config = dict(
    d_model=256,
    n_head=4,
    vocab_size=869,
    activation='swiglu',
    norm_eps=1e-06,
    qk_norm=True,
    attn_scale=0.125,
    optimizer='muon_variant',
    lr=0.00256,
    lr_head=0.00498,
    decay_fraction=0.725,
)
MLP neurons of a small language model. Each row is named by its layer, matrix (gate and up: input weights) and neuron, and shows model dimensions 0-255. Each number is 500 + 25 x the weight over its row's rms, rounded and kept within 0 to 999. Numbers have three digits each. A neuron's up and down rows have the sign that makes its largest values positive.
After each neuron's rows, "fires on" lists the tokens most often at its 100 highest values on Wikipedia text that the model never trained on.

L5.gate504:500497520470495515473514544486525498516487489465498492466548523489478478536490469483500543468490476519478489494509482490497525502519519498508485474474436536498510504514480510549486512474472520499522492521482508495561533510479496543485495495489510496469517512524506484479498548496465519514502517535477537457535557518459508468554497476524513503485518477524483502439579478440494463520494504468513481503505496505486481519500516489526505544483455523520529512473542522475499478480474489464492544518486495487468500495492526492500533457577511530502475510479490484488531501547455489513478492471489512486549465510509501476468523491461505533516497516485463480542481467514507511491501505556454442509552506499511496544517507530501511480487469519503463491496521480538496483496497505
L5.up504:482532526512514482490527486491536522491507454478478496532531483499505532509451544492519503528540512453518558523510492488487513521481514483484512486505533482510476507509498502539474483501521501492514536501479491515556518525517515463493513520497496509497472539519456494533517524498501521529546479468484478514534558499499483503482500513509477498470482535521495472488464464490522460509507525504502477553516490492498518421512487518510506471532516471478533532533500552493442523484508480525471515533525506484504491540501519527473477510531510508546510478467519520483481471510513484502497486510516461453513428483454485493489479552492512516465488507560508482529497512512493533536494483518524480422524511550510490575535516494516484491518482487511498517523500493496516494459509538
fires on: "en", " two", "ive", "ew", "our", "ight"

L5.gate668:492518537506511513529473523513516517458559503512542484491486496477484515491478508472513532488461507538533480491490505451535506498508503490517493492468504523460527437540495489551429494477495514465460510520464509501457518497520521520514507494513531472483486524544513536506497524480547456459529466507508535447490507491545442479522542488470509478508503538491491461504468478527496485467482503520526509514534501544499497475566468549488511487511525557493526441492492494497492487485474476497533499508502516470521488520505586486473469523505477534479502502512523496559519511501508521476481504509498484517486488509521499497513482480520483495522458503497492522499498484544490491505487512512469472473477431441523499496543482487464470526509505497485513495507502502523509492493497494
L5.up668:494524490529487501482483492511522519516496520496513511495481460452539465461481510515442508528524479492502526525504481500492499510514496479565495514513491500477560502521467470484462484485513505500471481455491473523504448498459477541496496445513483495500511487457547476517484471511529517566483494482500536537494464493514495505474514507528488491503474503449550499497514495539490486503513505510498500503530457507511473493514503494511489522477529503521484494508459529527499449516518533509485487520510451470530475480463451515494541478507496530500536507449523445511493512489549534539466469525508536494526528539507487450484482524499491544542489493527488481538499524464465497500525456495454517514526512507513520471486480495499548539488512498512541494540472540488464500497475454
fires on: ",", "s", "ong", " Th", "act", " as"

L5.gate598:464504504474519499461475524492518463516482500515493527483480515480493516472497522515499444477513495507537476473471507508497561472518502487481530489537491482501486511454461489519475513511503488518535480539522485494491532531552523514524498485452483504487507521505481467505514549467521488477503572499497477493449447519504476493475501524526488503550504470516529568537512511457520513504517485524572507507505509526490540479516530514506487443495531545522493449492491493491458513482491474534515514508514448505483520531478501498483545534454501495519500518501527496521511491480538491470491471484506533485520489565497527520488535470559522511503462522494454515512536452496523526496528501472509509510529455503490517481479499487485485499463507502494473496530524478526496529492444497
L5.up598:431481520473521509490503496502504531500487487490501511483492529466465495489451501520495497496492531507500472471494492474497534479509532483509484533476489503479506509474477498506498515535487472477500508497550579523487513510511503485492520469485508474541494498444443479498494535515543526532504559494531530509472459510501453503473501576495471489495455477509476519515518497501542514532477529472566504505536463519531453472484507507488467471492498450522496509508475513533502528511491503562540501489457480488504474468478494466490493524494447534533504496503502475508504478486479462469491471476487506497512514510520487488485493501547469487509494483508484493492493502441517478496450497501470507520483434520545503456523519536528512538506520513515531475510523453486505521514507545
fires on: " includ", ":", " not", " be", "s", " serv"

L6.gate300:449517488471484486534515548498508500474470488469500553482488488516542489481499466499541503466492467494505531480489496461534488466493520492534500481471483510518462498511472481529508512513478479530488478509518513503465502437520507473482516519491509523464477502442542518502512520500513507500553484495509509495486466510471500497522471517503479495449525543496496478541504477478550532526489535496527487516478490530476480514473487527497537488476540479500504476498470503507460495477549496513458548489500556466476446518521479503533492475472493489461470483469489503512519466467505491493524538521486537542484517523478561507519499508523495505522519458466515536475534482530505497500509504494469512509475528463403510457504517522504500521494519495507510523470486533510477481548501455
L6.up300:520503486488533463531481547524513545536482518528487492509450495477485481539458496496520521476462469453483541517542445508446534469544479480492518465513487533493491473504503498500535465494512484508524541531497521529502523538504480450514549476506523531526520490514503505522517487493478495500469508505489499505468528515490464521500509462476487539468532516521503503478508515545512495454497525548498514465519503473496517523495498469539466502494562543524499493445465498524514467540471468482512551547534540541468498498459501497508508513484481484483497499545510507531493522469514492485491497491494503487494524495514507474524483519498488519475477477500511534475463527505455494496458495523452487474485423505507479487474530470521493526471512501504476465488502469470483529498490477
fires on: " (", "ed", "ich", "ated", "i", "t"

L6.gate315:497460543502516515502457475520477496507485484504491561503534502520464476470511514546508451491493507485474539519507513564528531510491507502550520528496541539503532495493504482530480488485541507478527495497514472530450553466473504495493542477510482505477484499535481485519501536499535458498472522483544489505504513511474506474523538464520465496473536477488496482516502511514549548517484488496493497502542526463489490530528591527520480444517496474504492479468500495486502487476487525517492512476496549530513475531527500484470528533485517468423526516506510524422483509495505485484505484505517514491517498501496503508484485517517499497542503477505487485473484526505495520468515480514487496552485465498470509480492478479497445522466480494487529552513550491487493517508498541
L6.up315:526481505556502513456471462493493491481483527492492502506509471531495531503496510520465484475485525471483506514539521490470530522460524495528490509459491495496491458469478477450524500473529487548479526544450535545465493500492511485514484515506499521521444516475514527482482495526492490474471502547529501510504492498492504504508503530544502456483498528491493487498514524506490537501535539542496533525514501500479490466487525487543478489523475486477472517483447467474501549497470524499476484519479529509491478506526472462554495502501485508480506488483467520490471484473520529510503526525532496502466489505536517475532564507514509533469497543456470492515508507442528483518543476544473492484461495466517522478520513490486467464472473437442466479477541472482489514491535524
fires on: " Br", "r", "ubl", "ru", "re", " had"

L5.gate630:503472476540518484591464458485510522490530477478450486463442489517504510468468495483509512525438513494559475496492450522502520503532506498502502485537504521527520524489516504522505488479523515468541463488483508498468506455493510474437530516512528513530485508464491506513516525529468461459547464502511465502505520498487480508479504500483494530499500458498499504509494493481472489490517548511504505451543508504519490483509500513517483453473497471476476511533550505482501463493523470509476503491510530488482507486557475521495474503499483514483451496489516511419513513547525506493487495465504539495481452511509482540513501511459478521516492503517516472480511460531481482475516465452494493490487505540499485528475528505520484458548509532497484545542489511516522505491474480
L5.up630:472497474484489490556502519495498544496550539500495485516528527499502505516517516495540513498524500500462507485493489477490492494534469444529475501493543501471509504496480525513516526490505493513480519506495519523473556472498470554508505516471499528507510550545527456494495510576491510496508474501510468487494537458514497506514481506452486543498506485481530527504500507471503493457533514542531484502527512452517489514511506486546483491474467486512504450455516476467507487532506518503511479517521520471509499475496480510461516498498515436508482536500544498456501529520530512517497448463505488546484471547567472506496533521503506546513473502533485459527489497504579487486485491488514572509528527490489454502502523501490493523443498492492521518518528480480516497492534496
fires on: "l", " Al", "j", "v", ",", "r"

L6.gate165:503537456465513456502483522526481544462527505493527570463524505478527502478512529497535459519462496488493503488477534464476565486528560502505515504514529528483529516479485503507505482527474478438508447510498483475506527499518561505508498497486509485487498478474513500545460515479532488542490475513505492467489442485526512483508488508531523501504467490475503521495506522510487515480459470503478529487477450454526516510511504518496502487489515490484472511504499499511519465531475568470490477493494464477523507476533502473467505464457570480492483464505478519522535445485492494496541483508512527492442449516502505510528539483499453522505509503499504494509485481518510449502510490494497504528522479483462516518463558503490495485461477498493492516459493504517490517506534530
L6.up165:537502483495463495502470507496478532465520488474513486474492464489518510486458503523473539517459503489508472561532490454492528491499508499469514492496486482501504485501494477500513534539545502509508473488466466480507498505515500534510531486494500512492507461456489486526513518498536482527510461495465461511455460507524452509482554494474489483534531482481489507550527527457506508491513508542446507459523471528488478516501503523525496499483552473523496451500497526574477424511511510511535504491534484508528521472518486517516515485477504506565510497508479532534514491496479509513447527539494520459493495512511534496512520542429498487501501567508500495508479536460480507506464480471471500512533498509493503484509531498513495518544541518494486468449485541502471503508490507
fires on: "ad", "t", "ud"

L6.gate696:495479476489514509516426491527541499461494520492517545488490477552486498508443456497543505508470505494483532513458493526479478488536510509521446499506515495484504549456534460503519480469518531472441542487486501516495506498509495544511510503549474483523559459490518512518489485509487479505503489547499495531458468485496509512502474498492486561502517502478515552492493507521541466497479527519531496487509515534455477480500533504509481485471494518501491512479495496539531485529507502514522461492483508518526477469509500512519500435485469530520502532514530524494503495551506505493518487497521504520470498502480495451480511447541459478517436503470476530509498522552514482515493496528486491515460537521503464520511536503511512478458533507489487487434498458516501467506518504
L6.up696:534522453496502486488492512521496517472480474500466493486518536519485470486482508524499469505525485465478532531521509473434534499521530495446523479470511489496513533486474496513543489489498507486476537486533552507494504514497475486492503508534477530498490474492557511492504524511501488566488503556527466531499464473524497489520498482480558511485515508504458491542485489493510465501489476516515517504548546466470495473520490497455470498486505516495508528495478525469435534491503525523487525524525496495494524485465480535543490519487510467469525476490505513521516562499438524460493503509504492493452533489485500494479557556516432469485502537494485477508508498491533485521504486501476518486498500483534519508490487540517460470507579476516486460480497511483497511488536482
fires on: "ro", "um", "l", "ud"

L5.gate198:529474546538501483532532507481510545505523522494451535489502496513491507480497493498509532507481546544469514515506518492532504476479528508480517509487550524534523489504495491495531521544546530469481483475535471503525430470458555526495494505505500480421526505510483526495480489471497459506497472475504531452485534506526527504471537480500508520497480481484506502465465500514516466473496455491519504533472504506516515525523519524479465509477480452515484487488527492480491480505493537533510519517489452563501466526513474528479505527535479499485526527541510526488472487498483525501531507470524544502513491490527514483516514539519506529489490541521501528459503480495545536524518512485493461481517522510539526539486468527507466502466485466486435499515460464486505486483480472
L5.up198:508492461499493521555513516525504492452482525521514499526507507505492500516529528448530473524500519509498527524498505532493491525498538494498548497535495523499464526514488523504477484465511486508505489569491493455543471480467469506508506473516518508457501479537499499460458478525471497546524511483488567492494488494486478479507505507496472500489519516529489472520481494510505509501455503495535500526529501521489489529498500513508451492527521507428510489438501536481501494456500463516541497448489463529493511469495508484480514498557490499528502463524474479530490478459461477527489532485508521477513502517554498492511463545510447507519509499504540497484534474507533489505458464508533508528521518485467553494460491455507542469488496465535557490472470469515482471505486483
fires on: "e", "se", "^", "j", "il", " ne"

L5.gate276:483530533488482505496507503444478499492456502486520437487555488495463484525476496465500542485495486501504519508472527520504502519489498478518430471476457479483466531512501480557437508495481480505509507498494488509490482551513498464474495499529525486521497493511496521504516544527488570522492504484469464472448487496502506513488524519528492521514515534521492458455528493489495516486469513487507514520524504547550507498467543505506495473519533520495489520495489532536499483500500503475522525529506451446509478532474490504481562487502498530513513495529523495472491514519494497555545511478490545485452433469495499522485493518523501485518523472526479521490535462504506482511535431510490486477526480477491492495457489477473530450500520469512532479522498469515530511491501469
L5.up276:490501499477518484520480490467534542523471503477475492515521515516549483459490486508496517526487527536508476538489545490508442488524493499507482445466471510460498558514533462530466508450487500477487550489521531513504536495522556518458486468505496507488513515455533518491481488479477532494479547520471559502515510476569474522499476494516478551521512521554545518528467506511483515496505465465485470522504501486523479526522507469514514504488494477450488511496540476535536485537496519506471496536484490468522461488508491474499521455473487501503520496487534505524504508473498502523467478507532495473482528501531520498542513536474486490530527526518482510494495519467503487506520475510458488498548510473496471521507470564523506497535451525489522509492456473490509532504513493
fires on: "ong", "ow", "igh", "at", "y", "s"

L5.gate60:545486531529498502518546485519494505531479531526522489535470497512498479488486523489510524506455507479491503497479511550519517479437499483496472530489512516506516487536489469501514527542509490501521501525533498486517500538478531458476524515516528482480482537570519537467488510529486506464452494521534477480477481510461501510515457473502474447535473446460497484523494529477490495487524509530528498470473473495497459495498519515523492473471520470496518461541525544510477516537434452513504527527451497469489518506503463488442505493516487510467513529542501495505512511547522522490503467494493521538470505508504506482511496501488507480510545478488493466472494469515497527542487496471482508529494479498516518528480530515521524487461479565517509468438490478501471507547478527
L5.up60:538523482473483473534505477468497491557455474455494514505517498497484490536446540495511509516484496482517470488483463517514524450511506488480488486546519501497486517472523497488531484450554490496498458526530461470482498530483500466488521505473509527477530501491437481515526496492496514511471494481485501490459514501480523522502543483493452502476506461512487480523502516517494522519515505510507496510491484522487538548524503460531487492494511478518481534477474509519500473528491492540547498463490463487528530439516463464508561538490487530513453551480515498514482492530469457471477510494512514499486480491529459517447478516513490532496496504494516501530492547480485527490485519495489487454497504474465544493497513499472465469464507548526534495507499451475547519508521565
fires on: " (", "j", "ov"

L5.gate631:483469429470497490495516515521489496473509538465472451523497515479508493469463473527493503511503507482537470515509501485506478488545466507468503514504510479524488460487464515510489497492502513497501507488495503573497516489470481519535459512523485506460446492504507497479510483517497537523497468466501515457472494542494532579522509505533515471495462487483474464507508485511523456499452466519560506477479483523526515502484500470539492498508502462517516491509510500522493496497478502468492507459478487452485515466522519523538493459521478494527527551525475458513466514476483467509482487473465493488475472513494500488493554511503530489524579497494464504520518520512496485513507480532489483485536501485510459525481474578555489491465462518468502468525530500494520490463488500
L5.up631:476502513514498468507499470505548522476499501457519473514457489492502522489521515486499501480479511485526526503488522459456477523532502492484505504519482477539484453486473491474505456523480502554490536491508493488497513463508537483505495530501511527495460471473532494501530532549507519484487474532521461511453465508475502479498460499532532544525464521533476497518526477509510448470502524490515520494526444495483498473519483478516536515479439502462462500485493485526452526511499527507502521493531516487512521459521498439548510478478525524497542489473470537455499500529524531513515491526509514478532476452489458518491529508540565544459485483486492510482523515549513514507488506486530490475503517538509454509449479491450511524504509483526509494534495488477484475522473534
fires on: "al", ",", "ir", "ual", "l", " and"

L6.gate310:513493485489530478519462526532487451483515503505493510480493551557518464492455471523515515502485503477502460492480512467472507506490465532515516486523520522516512529484481505551509520522503536457496498512508532508512511524553511522497523523483466547506483518494544492537544518456514523496554494514488523561537437502497494528511468467520469458491486480504496488531518521488511491479504477474533457499492440465464474508518520495512506503522518533552524506484511505480508456550486506485539529511496487503480493506461516497521496473484514488491433500479468518490532455463507480481467493497525558491518503486502497484453491522566466473496483511531511531475478497523506514475549461505500517501510477521469502491511472514449516444492525485487464487483493490498474516491483521
L6.up310:497495517510455503467480549495493534504505487545469474540525526484538455533520499514514515484481519528531512531491506490552481475481466492497478534530477510548538479489473525508510493486505477479471555514530541485527513545501503499540496498502455492496516485511536481553528501536518501556516488486479536479442483490481518454494478491500514469498506546496487526497509515450496503518519499477505460519483518474522500479493488525454487470492534496471524523502459502530519541465490510516503516489499512506533528497497526538511537479501498510517502522503549441529505477495515504484462488502549518519528533523479479524527458498534526469496467566492479550518468491527512482522508529458496518510492497498512510522493521502527528530439517504553478511512503537522487475455501530
fires on: "s", "ed", "ame", " be", "ome", "ing"

L6.gate347:492543561550524545512520479456461513463484562481521511493518517504482521477548532473495508531489481507478501474511495493476500504482506523497506474475533495461510490446464468504533479508502470525503560451524504495474510471519491523502524474472501501504471505484495521566492515507491499509499451467504497522491483491552515510502543519517478503501539504479484454517494496526525504519502490446490509463499488520474492487507512503461525553512457520538509496482560461530493542512556525505493569482469458461519513484489491527508555528505493500507469473489510514458511445492500479499491514477477513485510505495492514515506475446498491513505494522489507479527521495497476494521495473503514541486485501545520478463508535509505508533494483444488504451506518528496537461491469504
L6.up347:454488494554483461541492482478457485487450495501504505487518498535522482468496499480462506464469528476526518515486515535433466539486501474520477472476489529501503489491498489505499538539418490481510527491476499486474451539516488478513541448545519527496521483473495533485532505503486549555467503467512469487489527510455513448513553487472517479525502493512476527512489497511546448531495479504502472512499482492475505505471520455455463510528482513477526529485497503542490496511515472499519497473512510500463507485460506470487542477498486532491479496473502515526482499502489487525502514480496508497428440495507472527512487467497502474531471529526535467523484497523486488483478499487491483514473540520511534459524497509474483474496508493525512517521484501511530467547505522
fires on: ",", " out", "art", "end", "i", "and"

L6.gate544:439512506531486516514488458530515530507526494501491560512499457511467479500472484490523476495483474480481498502501496526495467493495513511498454448494470507497472515483517482494493502492502555504495475494491510497467536467475482500510502506501528525479537479542495508521473521515492509519472522477515504485480521484520509525491506459454477480528507485512545512480489473517516553519510486497470478512490493464534474510530530464476537541543511512443483496560506484507519449477447469510496484480525486441467522508485438507499490508471450522487537527512471479526474524469520513470505483493515519471465521499510503541484450505493495483524479514510542524514525517527497518441549522470511481472525566509502490502487507518482482497531562524492514450512467535508494490532538520
L6.up544:520508502492500502519489519469482506519470527485542492520504459498536520464490470530475495510484506503479480519478544492484490500539461516467477491460514504459536490507480519466511453506497533484479488505541510490483502497480514516517492510503505502508512538470457545478530472488530503470490517511502545491514479478517492475457506494513458535536480508488475496507464471542518524495479499498469525472420499510507527454531469493481544494521498468517478550499551510484533482490524500501509476557472517509536460509486487529491469476498509465463521514488536500480498537480529476497487499505499482433484503495518486466515569480484433493482501427512463493541501498484510494510487531472512490449500505484485450527533491479496510525486507550541480471520499458500460521500526480
fires on: " ", " s", "s", "at", "o", " n"

L6.gate559:511480495557513510469528504477485502490463506477523518524515526473470504463500557479500497486502505533540505462471534518536507468483450504513508530531460464507458467468480455511503449516477472523515496513541521512464510443493525477517547495547532512481496517467479497503480447524503526477497476476537517510527525512507508509471504468492504462502505494515517526488526492496524491551450502508508555482493485508449496511479522462469518532495461494539537490526458480450481501510497471486460508534541498506508495515523453518539483490487502493505488572474465510489518496527468510461508508481541495535454510506492496557467533497470529510503480493498521476532488501530486445516500474522492495551513540502505511503498479525496517518489519503475533494499516495512519529468507476
L6.up559:499539523524504480504550496562476484468463497438542506501494521463489548487513517511462481473515536477542481479475524502473506450483470558525551519463521465511499506514470513499499467450504480487518528480499519522452511528500505496493542522514511501494523522514513508484481503539505489530496453557477489508501539514485497527506522520478495469521524501511474477489511494534506486507448456551472497526501499495460474514511525495473512498484460519471510480477479470500485499522487490511523483487504480525488493514488484511570486514529464492473469527470506531494487508494499450480506499507520509493507522458509492496505503510518533510518490489522452519517427480525469542502478500508532532482488505471481528535517529538485541510470476526478460499534494512466491440509442506
fires on: "a", "ia", ",", "us", " and", "es"

L5.gate465:484480462515467468516485520456488454523469472512476519529515500481508511517502484532467542486487509463477506469478486537516506485491488498507510514490505498529553520541490534483536485507505488504482479469494506509470495531514499534518516514497501473474518540504494523490462459477484556504507502499520534528501470485487574507526496520522453499501531522526472558478447498536525474506497528513510483525501534520470457502531492491482530491459479546533506520515534473495502510497490548465555495528484522542501474494516484483523501521484497490532534563531475514483478528473506507503466514513511520505514513503509522494486485469478479520427514502465492484528497449497523507479521496546516506510495478501456541480507532563525480528462533503497500501463464432487482521515504526
L5.up465:543513511500494499448494481512527486502510506514504487526492492547529565514420491552520475474514464479527509506517539469472496550519515488524538512525499529478480514524495493506497489433544532514471521480516461533469523504503463494482501518468468511497520521477494512522478475514507524487460540518489510479486507529532446521507521479518509497539489541505487476514486453554506501492489524506541539493488519498481494508487507532535519504463556506533435488534487511502458493469516543493517496496501513493492497473476505485511534500484494515491513492507501448498474562519512503478520504542512491490511503504493508497505490480486510457508552516525497525504509486502518503467482531547512475548489474463514483510510498413491522477506533486523489539464488493506445468490524512
fires on: " to", " as", "im", "ia", "ial", "ith"

L6.gate105:528514424533536480484524533458520467506473526504465511484503511495523483497536500546493494513511447507495460459472527511535509514508498421512516524492510476491511518532487479476467490480488483456492476509486509488490526470472519448514465424484473485470518477492452492492499498483519510443530488470496508505513476461503491491473467524511459493504543539460514502470532494474502506470507515510468510491526513470531497514516506496501528491478478480535512537515489483458513461498497527493447454523476527444535506493542518538495487460538501494514516512484488495505461501512531463527502496526459490491511465482526470482513481522535489514493498474537494520497531520460521484521503481526478505503519501536521530495465502494464522466462530533500496474534477461483466506500504540
L6.up105:505470512535494477492489545489498463519477478489524486516490463505482467464470518509521533494539486471528540481463524478525516506505513476484498521526493483551518501492507465501473509528490474479467500526483492518500501492486501503527513492507485497508506492439462501521472492474502500510504532503534446483471488506503440494496479457484463478494523561535484448506482466517507491459488503518538556490576516483492513457502498558514507527448452490506488498515453498496472482519494504497494511500498508521552487494533554474506441480502486482555522484501517492493513477515493452487482530554505472489506449519471474464543476501474503501509499497500537490504494546502496487492514460513502505516477487495509525480495479514433536524490459518509479505537435500502484487464529516
fires on: "f", " f", "amp", "t"

L5.gate300:462501509470501566487532473516487564478513532496484511534533503474456475507482520486496472473540514544449516530548476520525550491509491491508465474485477431481510527513504458512515509455451480530490504515486519519496497503537521517528513445483490511478498488476526527485571501523541518491495509498503511469500464497501451517490551467491530551484485518467519483466511502456521503514488501515516458496524526520497472484518536511503479513525494497458496492532460494529480503517512454541480497541486487495502507501485502514498499513520490529516498519516508480536514469498490493530480521494502506535474483516507481495482482527481486490465504514532471528523514517469478486551510499515477523433556504473478453515532470531459473551505473508526459483498516484487521486520504513
L5.up300:478490484491496532522531513469518491465499523504499495517511439519522481471470520496500531475510546514471527510509505486475536506517553476510517479496475496508533506474528532543521471538476528501522528532508496503529504459477524474544493481553483501479456516496510513488544503489490521486492524512525488497490543498511512504482479501454515519550506450472511485521482457477507529525471504550508509513501499442512484447463495508475509505511483424520468506506500476505501511493449466510476496489482487531486531489486488522485509525520535527483508500495518518508527505464512505567527443461537479538470477473513502501464464513484495513480516518551465510486517488520540486469586488570483492470488522497499535501479501464525498505502515475532491495523524524496504458497517505
fires on: "l", " two", "our", "ree", "en", "ive"

L5.gate212:525467519536465495490533491503490528495524514502502510513449490520509519526497476527516492520476489484482523494520500482516477508486494527517489500489484526507499480520451523523522500494477521506526511524542501491473481491517499465471521494566505509487511469457487473514491539520567480473532515471509509500516464525468499490462464497548491505512490519481493526488466496493519512525487510517529470497500498500440498471531521520543556486531462484511482525518543560481546474494509470510491461549484448478453495487504506516505476542478506533500508493537476449526532459510541455506499477550472523543525466459486490475501470496493506469527535504488521531489518483493452533484490528509506496535517504515481542497560528502513449503459486535527535504546497487486508507485532530
L5.up212:481461497556500468534477494502500479530506519518506545526474516518520472481492504512520512523495498537521522466510514525450515460517519490540495491492539463481464466514501529507517503512484527498475513491525514454486472480526502510508484495480498489527534542495474490536456504470508489477534506504437484497469490538487474480478494487483473495483499514517501525504491481478520517470508508496514498473458488476495502510523503521516557511482506495508437553493526551529495516503481494517502459512505501508493505534519509496537531555482544484475513524501500492511522542496414476483530508502481523504512513532560483465484525535494458521447504514519484481504504445534490507436554505518555503511511491476530487510514494489507481459460546458461523517516514531506537512470529523
fires on: ":", "°", "′", "p", " (", "N"

L5.gate92:511511522508504476503472543476536475500443520533505523514507460491471492434512544493480516539494523451489511517524513521498484493519534539492478512457484474461527462495485546489503504512472447497462522462493529482505511487488512465530496485462508511528509473449486526490431456559480516513514453489493509525513559496505510487441464483508488484511486465490528513440460505494527501495550468539468525503488507522502500490504539469478535504473489513514509511490506508494496467471545555532476479509493491472559494498473476513512503507542520511552511490531509481519456524505481520495486492514497506520510502518520518513487487519492487505489523489507543468474521504521513476475516489516535541541484494451489503491501503460481533513517492516469556504495498526497523469464493489
L5.up92:518518502491489479544491493462523491510526493490507495465526490514483510470459530508485504514522494480470543474472522529490532457509517499533480534506521519492529510533516539534483490510488518513480495463494526503514488495494527506529537525490517478557430474464498454533511492498496476518515469463525509513472544505514522476506499475485543505511486455462494475480488505522527475489525551506483503485538494545497509515505535478501533540537463519482498524541500445470477495458524506479478518477495547489508513504509459521475534522494497455532511507498516516491489475513461497519499506535500493529580481506519483534511519526477523461498536514471527473490508467541458519446477521466546504507449502537511508537507487455489526499502500481524485500514545561476499473475519496
fires on: ",", "f", "r", "u", "am", "t"

L6.gate396:525489486504464494469489509503507466465496530522505487472509488496522511510514553486524474490516511465484489474478495482524497551458484522506456523497524475498493531535454486483526502530517498512504552449506481461438507477536491460502520518490523513501479484472562490499437543482508476491485528458539509537481466523459476508536509537515539512516487486551512510471464508511502479509500490552499496481485488504491482506497479527495478514473493493497496522511465516533494522538534496482476507541471508486490533509527511531500507513475508487496552509502427496445499490540481476514458503514458488476500513499525516500493542488475518467478473482520497466521489459485469497549526480554482486537504440457507477481476534531498513505475496487517516497513506504517469481565468496
L6.up396:527503490489491524488467519482515449452473526492525451510517469528494457501514565494558515510503496457502549506505488465526521499526529490483480523529482517497520515546486522507521477487501503490495481472500530498449483487514497503502508468518516484506501462502518456514504517493495483495511543493528486499496499518493469448499482502463510508487452464531461530485514512494450502490474517482492555452513496501526494507506435504462484538519477467495487525514466558537499437491459445489482508551528460502510503493507489541506516475494514516517525500506467514507523459564533492487438488491512524485509476490517513512456496497468501467447502513502482515514491512508523505488514493503476492500500479475492487500498522587509504489552547512521473497543488480509485513534490500
fires on: "al", "p", ":", "t", "od"

L6.gate325:521491510497524436478507500491498473527528557472521522465491548498556476499493474493487510518485528502452454470513473513483515507540513511537530503497528473518524484472429502495513478516509535503472537513502527510453482493501536517491542506480509552524489500478583450524496486546485514463541503494488478485532525495497516460471527453507523483490491488470487469501520517521502458505529491500483501458529488526520492492495507566509498497507515487511531477494513513519509499528526542504546437505519489510516466504503455535495507492535488515489489475504552522489513474450524538493470477501467521524499520536519445485496498483489486480462550519514517521492526507492504477519508498510545538472544480471491514456542474483509508477499501517506510520489508496494523480475477492
L6.up325:484509473553527482505447534508457476535487511459488518492599539467459535457492468464472501499525460481468517481504486466490484474519498473531557544527489487493498553535507520535528485565524522451519523478535498531494504477480480485547516470495485488461479522537531481499505499545519504515477479535483471542517549529474483524493453486491470473503538497494463511521453500494503453497499499505527498526527535511481488506461530523464456474494525475499510521491495498466507538487476507496540511486484513484523504486502472486448494529495548500512529473463496469523476510464509522508463491510466480531498493486479480513496490515503515525503473518506527464519518480491502521513513510495510529520492527527524500448485517502492504492487489493533503500485484513521524501515507482
fires on: ",", "n", "i", "ag", "l"

L6.gate394:477505499480504501500508480460465460547500532497577515532509497495554487507528492522511425495513469482475525506523534502490516510513483532497491480546487469465470477477490476492503527475469487516520495475547488460529532524492486473466483514535469502477472549457529516503521543514511498472525466476509466496486471515494479500482529505473492494463509527511503449502464509494475494483455514513516550513500473459521479474518505461522507499490532474495500544523478502516489501478514511515503521502499479487558501497478526487477484487505525447538530473538515481480497499477523517548506557441515534481490489513535459515482506500539505481512495495501471513498500522485488503479518491497490484494491559481541529535499538432511539469485550525520516522489463488513496495498528468
L6.up394:447472472535496501493476548442535468500455554503464491530509518465492513466481442514527492531503470497478536541481527453501496552498527504512435519541478497491503464460479506540502507488472488506498508472520493500539521520538528477530494514538537493499547484503548485517522529511531498459513468492489475550507501474471503495500475463470510461501507501533523490493511496492502459471511519511519476504492507472511494508496514534481548534533511478562477525538489477514489500476513513493493499499504508474480504501488508453527498479457529473477477508557466489537533478474492508498531506501499483530467522502498469512462493556479504459474529494458499492517462520533446485488519502498517494490533509531513540521515506535506509468471518476515538511528497503520494505525494482
fires on: " (", "ec", "anc", "p", "f"

L6.gate283:467475547492505491452486465510478462464520532477524543507534479539490476486537495549487512547522490428474522470473485492478467523507501467531481481503473517515521510509500455529483528518504508485508561498501507486486515521476516510508509437483499515481445511544500529497499476522453468541468478449494554497471492458478503493465517539515521498461497475501490512537507469512490476516493504487543528542531471507521507480491504478507534458486533498527498493522499475478477468465536511526522487504503524505502475517549488514529473525461480473516521546476498510495467532527515509505531504506520453498544474479501477497486511492518457504498468507510482496502456507487448506490518519505514507555503481564527533494503508475515531490503481547484498531497503470502532529497518489
L6.up283:475474520460514465496490482537524477481511489496482504491528499511484500539549489489477530535492477508483504450511484522511477503481496468514469501472500485514502503533495486490498479508512492513524521476474538484477475471484579479462507475502511516515486490509517501508485496458447492545444468477505483487520474548539555489524520471498449495482499495459456500500519520514503512522504509494488542519566511457521487520543534485470527517509482510497506535500496544506459500496490509486542497497517509521515539498548442528520493525471469525473490533514490487519460520552491490515523516508519465517521507529517527514473479480474495521484545488491498481489480485514546481500447479509508469545476469527529539549500505497472479494510500468468525542553487516497461508438526511
fires on: "r", " Br", " cont", "'", "t", " tr"